MLP neurons of a small language model. Each row is named by its layer, matrix (up: input weights) and neuron, and shows model dimensions 80-175. Each number is 128 + 24 x the weight over its row's rms, rounded and kept within 0 to 255.
After each neuron's rows, "fires after" lists the tokens most often just before its 100 highest values on Wikipedia text that the model never trained on.

L8.up526 [177 144 107 136 120 177 111 117 116 126 128 143 182 145 139 136 135  92 140 123  88  85 122  63 116 108 122 109 127 143 152  83 115 145  95 139 139 169 124 110 104 120 108  86 130 113 189 142  87 119 157 101 171 120 119 137 158  97 100 132 121 109  86 140  97 161 174 114 138 105 131 159  94 159 139 141 129 130 128 134  94 111 111 112 155 125 142 127 139 140 130 174 106 116 142  94]
fires after: " cont", "es", "p", "v", "te"

L2.up580 [146 144 137  89 118 150 102 115  95 132 140 131 131 111  90 103 128 130 139 105 141  96  98 130 147  73 140  92 110 115 112 122 135  83 146 173 126 140  84 152  64 135 145 159 102 132 125  99 100 138 148 133  96 122 188 148 145 179 126  95 141  90 121 132 114 135 129 142 135 114 145 139 129 150 123 185 112 117 117 137 126 163 130 140 126 117 115 173  88 106 118 179 167 125 137 118]
fires after: " f", "ob", "or", " fin", " c", "anc"

L2.up772 [116 129 134 122 116 137 153 121 101 118 123 140 119 130 123 132 120 108 153  95 101 114 121 117 124 111 151  86 119 114 105  90 108 107  90 126 136 120 101 131 131 105 147 141 110 147 124 134  95 147 181 145 142 110 142 187 150 142  89 112  93 113 144 139  92 150 124 154  87 142 139 124 142 114 114 157 118 133 120 140 113 169 147 126 106 105 131 119  57  94 109 147 128 104 143 122]
fires after: " st", " f", "re", " sc", " bro", " fin"

L9.up554 [149 170 132 121 128 124 160 125 152 138 102 109 132 142 132 148 138 138 128 176 100 143 195 150 126 143 106 130  75 109 131  64 135 136  88 152 126 146  76 127  85 135 159 130 137 181 123 127 144 150 174 126  69  72 130 134 119  87 135 126 163 101 136 108 107  83 133 108 100  81 100 148  78 127 141 130 110 156 130 127 169  99  94  94 137 177 131 165  89  91 128  92 123 128 117 108]
fires after: " 19", " No", " d", " D", " De", " 20"

L8.up864 [158 139  86 149 123 180 133 117 123 131  95 147 164 113 148 145 109 134 117 118 155 135 133 136 160 120 142  77 108 121 171 111 102 151 134 168  91 140 144 157 139 101  99  78 139 123 164 116  84 132 121 126 147 131  92 103 160 142  91 136 160 103  91 130 128 119 177 108 114  92 136 161 137 139 118 173 125 132 149 121  88 124 114 141 150 142 135 108 131 139  98 156 193 104 107  97]
fires after: "p", "te", "f", " p", " in", "c"

L6.up215 [170 111 119 142  97 165 133 112 115 150 119 143 149 155 161 107 139 135 138 118 155  98 145 106 134 138 136 122 137  83 103  64 110 116 112 156 175 118 119 131 132 142 101 151  92 125  96 133 107 115 145 174 137 131 151  87 157 144 123  80 151  65 101 127 138 139 135 158 143 107 117 149 116 126  88 135 131 125 144 154 113  91 113 148 130 176 145 101 137 120  80 161 195 112 145 125]
fires after: "rib", "c", " p", "t", "k", "x"

L2.up758 [141 146 117 169 132 165 104 138 109 108  83 133 136 125 135 138 107  86 234 152 181  81 113 133 161 107 163 154 124 109 145 166 151 120 104 101 131 149 135 139  86 133 131 145 142  92 130 117 115 139 141 103 127 122 145 112 137 127 131 148 138 102 110 129 138 131 153 115 139 122 137 112 117 158 121 131 123 149 108 118 122 137 133 116 122 169 161 161 137 133 105 156 162 113  84 113]
fires after: " N", " is", "o", " F", "U", "on"

L2.up65 [183 153 105 171  97 221 118 128 161 160 117 108 151 134 134 159 143 139 177 119 170 132 137  90 157 117 139  85 122  57  99 132 111 135 132 119 142 164 126 136  78 110 117 150 134 158 114 100 131 122 112 115 131 129 181 101 176 138 151 144 164  87 121 105 116 124 131 111 120 108 109 114 129 118 108 136 148 117 118 128 133 102 148 130 129 110 120 141 143 115 111 138 128  93 125 130]
fires after: " F", " f"

L2.up236 [161 203 159 151 122 132  94 116 130 140 122 144 107 133 119 130 145 129 120 118  89 131 203 109 115 132 114 138 116 101 106 104 110  97 103 103 161 145 120 158 126 138 127 126 132 136 151 115 140 149 133 125 115 151  94 176 151  97 111 106 101 118 100 121  98 159 124 139 153  95 137 101 117 122 107 139 132 171 114 105 113 148 131 112 123 126 104 172 126  98 139 135 151 105 127 105]
fires after: " d", " D", " Ph", " rel"

L8.up402 [103 113 102  99 134 129 121 108  84 139 135 133 112 177 135 162 136 158 155 146 129 147 162  93 124 131 117 137  75  97 121  83 166  85 129 196  92 118 127 127 102 149 139 138  97 156 151 112  84 135 132 152  98 128 139 127 151 134 107 157 138 152 133 133 104  89 128 117 148  68 118 115 119 156 127 130 149 131 103 167 154 131 128  78 134 189 140 130 118 110 134 105 103 115 105 101]
fires after: " c", " t", " C", "ord", " acc", "et"

L11.up269 [ 80 151 119 159  85 146 129 127  56 138 120 111 153 113  93 180 108 113 132 120 135 117 136 139 161 131 110  60 115  69 118 144 147 148  87 123 119 119 136 134 100 119 121 124 131 127 128 141 114 163 154 170 125  87 149 129 194 131 177 166 116  85 113 111 140 138 110  98 112 149  93 140 129 122 141 116 154 126 136 161 135 136 146 166 117 128 125 135 120  82  81 105 130 111 117 162]
fires after: " s", " n", " qu", " f", " p", " W"

L5.up805 [143 150 120 126 121 152 118 126 147 177 122 145  97 117  76 148 138 131 199 109 131 112 135  88 142 104 139 122 112  90 133 170 126 111 126 142 155 145 120 145 101 147 126 176 141 102 143 144 140 140 125 147 145 108 121 108 150 120 131  98 103 122 100 126 129 134 165  97  97 112 100 132 133 175 102 111 123 144  89 141 130 121 137 150 126 106 123 145 144  81 124 131 131 124 113 121]
fires after: " U", "g", " O", " F", " N"

L4.up110 [108 154 107  77 129 123 121 147 138 124 117 137 126 121 100 129 114 126 127 113  97 147 149 132 115 136 128 143  71 136 119 113 100 117  75  96 161 166 126 117 143 126 166 137 140 176 136 114 135 116 136 134  76 101 105 116 125 119 146  79  95  88 157 139 126 131 117 180 141 110 151 136 134 129 114 142  80 130  67 107 117 139 138  84 125 156 130 146 114  98 108 145 125 149 125 122]
fires after: " d", " R", " D", " Ar", " H"